python train.py --n_kv_head=4 --rope_base=10000.0 --attn_scale=0.125 --bias="all" --init="normal" --init_std_qkv=0.0241 --lr=0.00117 --lr_mult_o=0.687 --beta2=0.98 --dataset="wikipedia_en"
MLP neurons of a small language model. Each row is named by its layer, matrix (gate and up: input weights) and neuron, and shows model dimensions 48-175. Each number is 500 + 25 x the weight over its row's rms, rounded and kept within 0 to 999. Numbers have three digits each. A neuron's up and down rows have the sign that makes its largest values positive.
After each neuron's rows, "fires on" lists the tokens most often at its 100 highest values on Wikipedia text that the model never trained on; "fires after" lists the tokens most often just before its 100 highest values on Wikipedia text that the model never trained on.

L3.gate201:494522501493535480496532512507484478479531537494525523509491480557514523476489490501478514525446491532496477476502521520487526520507473485503472470511487484543495481504514524569488478523483484502443476504526483475580523482525503536531525520498509482516534497499465467494446504462516465515474483502480497462456494499470554530514477522484491477522507527531511480443499500485478534480470
L3.up201:502505459508513514495535497514498540511498493517490512472567498462546507496494466490540518465486515495440500486503514536502480471565510529494469502513523522507459501474507533517489528534471523511495516550501548466525498492491476501483537473519527450486561539500525521499504531474494498481464526498539501495531521505502526485457527515485480468510481466524520487493508513531480466538459
fires on: "ire", "iv", "o", "ad", "e", "on"
fires after: " D", " d", "d", "D", " O", "a"

L3.gate434:483516513517537503470494482488562507514494526513485476548479538496472512512524482498522522550529497510483489487453520481441486506493505474466480519505485476493534500557509531457505523553487494487512505498508527509477479461458524485530505560528478525482479514468477496483497460540482493456457560501467497493541490510494490519508510491490455486510514483483504481510533521492523440524516
L3.up434:467494455421503462524512517499494484524482527528486526471518500529498489561530500483519496530466505488499513495482486479537514550502518504501474471486527508486514509542468510490503519499480510474571521515530446512473533515483465508528530537502495485486539489527499524496531438493419488526481511508478530534530502485533473482482509512517519472495499453510490520482442470463497452491517
fires on: "ip", "ind", "ort", "ey", "ent", "ited"
fires after: " L", "il", " F", "im", " f"

L4.gate98:523506470512509529469505494469542533513499508518528534500518534474463517521509514497494489468504498505539476511549519512480550514545472510526486518533546531520485514510525528490509513534458500473492487537502447480521461486494465500457501504441505484497541522535462523483511456496460494494467502530466524473524436544482508495506508506470484498481502488529506486461513460465525502520517
L4.up98:486502469473486507505463469510488531491490543500501523501485499485500465515502487492529566492496506514505507477485471538498534432501510540514535507480435523518512442464460502504507510471507512483455448530510485523509514499516474495532518468510490518517511474508491459503478488476502492472464519500545523444485498490508518516493492491478536498530526517471499463464508483516507513520506
fires on: "end", "ut", "h", "d", "y", "ich"
fires after: " dep", " D", " d", " con", "d"

L4.gate291:528496506475511488484491514520486491483475531475524520516522521572523516477469475441541454490511496504498518465521538515515437519467562465468481532486475510528505518526494482519505450499525464484567503463468489546513512561523529523558486524457492532516527478506500455504492502483516523499522540485455493496490497460556509468528465463503487473489533502519510526485483503489503541460533
L4.up291:531499490557474494485493502514463478496496498506442569496511503461495491498478490478467592504469488507486519460532474525494518470505504512503499498514497471479463513506499519489488532527478455510520521461506522488491467467468502488531511506449463520526499501517505484499502459525457546458475488499514474484499472518496492533538492468502497539476476527486508500497500488500491526483503
fires on: ",", "4,", "2,", "9,", "7,", "8,"
fires after: " 201", " 202", " 200", " 198", " year"

L3.gate34:480442491490491504460451482487457489550488518480482536471518539506499490509526496508511489489475533540466473455487498477479477547534519522451462568515458477471515538515478493483498503509484504490516503560522527497507521492457441496551517522487505467480495508472514555509527486461494510460491511526512510483502528536490512496517503521514500512482476505484502488504527526510508497525492
L3.up34:467462509487521486555523514528494519457477466478480471437492448508499446506507470525479509558542478472504504515463464509501524470461512484532545462507509525463521512509469461499499490524486513471481506507509504514509517491493483492484537501447444504487470498480484444464490531537464547503527537534498489492480554483517443494506470455465479500498533504492548530520491501468505495548495
fires on: "un", "b", "e", "est", "av", "ind"
fires after: " f", " F", "ib"

L4.gate549:486518502484520447553447553523569497496467512447503509503554478513511513518503488472518535487493450487541505470489493520444500497484500474485480493454515504498499502506493481477464486512476544485498497546545524505463537499501502507499504473470499474534500508475486530514439445479484521504519540500471517520514518519487480511527486472508467486480495483483460501497511509519467523493514
L4.up549:478486510502475513512508495552492488516548501496495480515508460495510472535514478489534517522524521480468520545526508466536498483459518483490470522485451496552448534470496475504511542492515518487521509537518550458464509509421519467473491504506482511501470505513476475508519489478446511482517521536478516535496494494476542526499511502536532480491504492507467508536510504535527483477525
fires on: "ly", "lex", "ll", "all", "ummer"
fires after: " A", " S", " B", " F", " C"

L3.gate109:472472469518497533497501490501518485450467560479542519482520486502484531500500544454527495475442486473527503467522499528514496527468494490477445472486495524526493510550526535521513466493510523487485486476456455522505491487513455533505514499476488460472519505481471556478521493478510511505536539465511507481507467480504539476515529498504488505430509479511501499513524500489503493476485
L3.up109:486506491477458473509496515474483481535483495556465502499502525477500526496462534461515473453472497504554466483459494529518524527543491539526492526469532496454489511510513489509491482523503549556559513505514499503486506474534520518480457529499462530517514469521451482496458491504495488528508514533522559473525483551492470479499474482458510508521483508488499522508531501455504491531516
fires on: "y", "B", "ir", "ly", "b", "er"
fires after: " B", " O", " P", " W", "B"

L4.gate297:490503459508503424558458460564510493533503549471477489530503539502549519521478504451510484472484558536498492455513497507510500484501488495492458519527517474495502489507489518551490542481533509492473524512499441512516527517480533535515527497494500501478517502469493513487481542497488498525495531490479470520529481553505505501527543495499492464485508483519506499494515529482467496537486
L4.up297:528524521522503468492481503486515524510524469460467575498472472487486479543510476486499504493537488489534485501511532527473494513487491504486515461514478494492474481512491509520441539473492498486537516503519485489425531477489541522480491469486531513483545547481523532464523501499493520538500464517491580527479514463534457486511503529501469447533529495466508546487469524489468477478473
fires on: "on", "en", "r", "A", "F"
fires after: " G", " H", "G", "D", " K", " h"

L2.gate226:511516505489488513512499470526520474497495483452488499502509548516468507546507474421488489507527455510500493483512478500481508449518459451499516486536509484523504494459492518495488491524499507484578442546502501529480485480517447511459477541449526496529517523501481509516512497496489499482516504443537527488484527509468502471506524492436537484507519506502503471527498543530522463509494
L2.up226:488503478486518475502461474480487501500555520515488512508506459530481458467501470498437523488497493499448519483476509490485478516496490459500522509531436508504549577465509497501527474526496527534484494527514474477493542530504476480499515490478514501489519529481482534499507496480511496501474513462473533515542519524481553510481510450450483482525508470531503478524462529508475515464477
fires on: "\n", " ", "ican", "oman", "ral", "overnment"
fires after: "\n", "|", "C", "ubl", "M", "G"

L4.gate234:507523448487478524473479571504515516511502479489527484490536484489489531515505519511484508481497476505561456489492545507490483520488489507506453481483473497513474561518509537500521477547503513491496512550510506523501531467533487494499490493472535503499505507516482528478478509508513500524467527508504508512575513479488479489541514482469506472482507500501488510504554493483494519488474
L4.up234:482554534538525487483476497565466527497498491520507535510509524474522528499483519465425509488503516540502475506528516472500469512495477474515561500532496458452505489490465525505457505556513492511522498502481484500497486522512507490492505486492507487474498429528525510506452532467495481487539521526545492453509474520451529498525524493500506482476543493520504542461510492445483554524463
fires on: "y", "ly", "B", "v", "b", "im"
fires after: " O", " T", " I", " G", " C"

L3.gate378:506507486487473478505513475503481488498508528533524534508488465498489556539473504498482498490458498497507503454510466484538482514518466541495510480553541497524516507507496459542500531481487539493479486503496515508502549542518506484491507502481480503530479511517488510505460505509522466512467518486488534503483486505524534478505525460483508506503488481453519491458541485521487472525489
L3.up378:498479515494498492492464537478485491436497476525484532476543490528566514495442511519450506451488493476528491508490472508491531513476566539525527464519513536503452492465511493501526486513489483554488518521510501467487505510484513450473518496483549534510542470510516535490521503509465482470527474494517519515473534459522502458505508533533505484498490455441513495508518498465474483493523
fires on: "ou", "y", "ine", " dr", "e", "ill"
fires after: "d", " D", "l", "k", " H", " d"

L2.gate57:532490508488498459504500522506502514528504513485538501538512490527470475499511531487490519511488488501550498470474489495505486507440476464478524468467494509538522511526497484490531535523526497461504480524480473475474530511493552518546496491531458559513480537523541494533485500474490467515508522487505534548515514527518474501500514514520509491506491507495443514472465525485492511494483
L2.up57:499490530524479533448493546541478518485500490515513549478519536485578511481492517500497493518498491525497509507524487485519493517494517509479502463513485537483520498540469531558482482504500484513526460476478530502493452506519518515531530519467487520454506491467536504453496491512497501502494481532468499459474511463532515526536473552539479452510507536492493532472506520554483503467533
fires on: "7,", "6,", "4,", "9,", "8,", "3,"
fires after: " 201", " 202", " 194", " 199", " 198", " 200"

L3.gate428:527524496496482484528451515532527528482492489484505486518548488470496517525473485529485507457511517477471528531516499497494504521442535519498471499506504500517526510497515518446526487498516491445514534490523458489445559503491508520524527504459489516470490526507463513493497497527465488484499510481468523513462484494497473491513477465467502471509543488489498502500545510476486515480487
L3.up428:489482500487504510506531472541494557526495482498530485529438531491467508528539508534504493477529501484488513486469422565471512463490519500527499483490506455514485486526472514484501493499559513477458446529471501527491486472526492496487543477522483478511480523539494495517485491504481538534534533520485495542462511499517464493487500470480479468503525466488518487500520498474479543538552
fires on: "ut", "h", "en", "over", "in"
fires after: " c", " p", " B", " d", " V", " D"

L3.gate402:497529521501522507527490518511455462469493502504498506518501518548495520522497509485473462450487512467506473526513512512521479521492488486527514485525548508467470549484481501469496510479503493492499516540477506556490499525520475501443486481484506533474466461520483540529488483489466516473477521512475517525538532512501528463533486512476570498528514522491494489561491499491454515474483
L3.up402:525501528488523522513478485461464495477458506516456510539488485530466517470520560572497523533505488517473464539499450494519481484501535508520481509488476533471525545495481488506497534505500452474500479490475519462552502453478438525512551520513434515492487488473523528483505479493564503505481497497506533522500500526525506504492497516513520518475498491518515518495515489562523495523490
fires on: "u", "em", "or", "ated", "iz"
fires after: "l", " comp", " f", "b", "F", "f"

L3.gate156:493510487474491486498487528485498472534535509533557461490465490512442479484533503522518453478451518496492497488477518489518498526535507518487491565545494493514510502489516523510473529512522504477498477512486509503507480506545510448508452534521498504521468576486532518497489472490544498474502517500472544482488519486545486484467538527457496479502496485485478537481493508437515446491495
L3.up156:515471540488494539497503506534494479499556521516548471504509478465477485494490473501501520507488473519475544546549519489489526521521454499545482506478485526508502483515538486516520508473529462452501435497477500508516465512543523520467521546501487524456483475551473472537514456458470483503482520487546491520537481511464502510495467522517530469536480523509535490465487458497536483512493
fires on: "ow", "s", "arge", "ig", "est"
fires after: "ell", " l", " bl", " larg", " bel"

L3.gate200:464543480497484457464447526523471475529517485495468521529495520455514526487465507497506487475482535543497444483532486479508492481464553521493500486523475545515467498485486498495508519499504497518474499504497506477510497451539491512514512541502548509484527490515477535545510496480488481491488485460513471503541537537516496498492506501505538502515471492564505494495505524529466480496468
L3.up200:479487506488528478474513540498529454538476475477471518462540485477492495495490488510499460481483543482480499491467499474498523525472533464530482485500454486507475522477510514487490486520462481445495543501513508463537481492515504474548504492491508496516513532469485504529497527498517500521487499509510504525507517502448463445503485540493507495529519533541491493515488487502523504491493
fires on: "on", " ne", "ed", "ec"
fires after: " n", " H", " l", " h", " N", " G"

L5.gate466:502508487551537525509497544527472507483499514463495561508511476476495489503494507500481547478482476445493486477474496500450495489471535515489508507442498538494494512467525529498507520491471530503495465514484463490479559488455514476470524542461503479499534478527503519511494519456467471507502459524537497490580519494531501490479515459510503568512491513494471452489516512477478526497536
L5.up466:503524492482490485530513481472526520500488484453486525508541545454516560462436537534513539516467528500524541471508500440474511475568518511490494520487497504487508517497478477487501500540517521499460495505503502452530480529527486494507510525539499510510489500472486469474469507511514501477489489501544501514514485495494485470478482524513510519474516506487508456483514486501491521572466
fires on: "ony", "un", "v", "1", "c", "um"
fires after: "h", "th", " H", "yn", " Tr", " re"

L3.gate62:466503496496520468515496493542497525475517477470516483505531489532527543507509464467518502523481493481557488488515506474505504489498528453490469458516513524466474492487519562506542511530493527535521498520492504544512490521474457529479489504485519466479521521510492540493533499477473440509469530511499529524470464502488502481485477520495545469532487529486534511480466492479512507517514
L3.up62:520514467520516512533493529527490515533509544527518496489462485507533495496486502471530464500517461501501537490496523492488472466507509484540477448534478501473483510478497524540488490466496490502476485531509546501480486480542481505492453503465506518485494519494478527498525529491475452501471539510466485481516458516467512471568466471489537509510457553514475523502496483470541510489490
fires on: "r", "ight", "ied", "ost", " •", "-"
fires after: " P", "-", " N", "P", " n"

L3.gate478:534526503553531490486502472540468479512461508510487534513522527466485536502491498479481527497464498500500502509467500455501513504477538475484497473503508515483484518517495446477495527536482522486467488521483539473511481487484484490520475492516505484478501466483487590515508510504492490498487507531442506513516460539527512502529491458498523498508534479519485496500502519487490481481491
L3.up478:490500496473484517537489478517505500517546459508473539458515511480424512492519527490517435513534482485532478516507422499492508461562508502530529460496508524531495463517556479518480532525464493489536474491481502498498492479493507474516488517476508490495488547490553539478520542496519480546444544543502507499525479520482456500452461515464537451486519481525473506505518474489518489492495
fires on: "e", "it", "or", "ate"
fires after: "b", " f", "F", " Comm", "W", " L"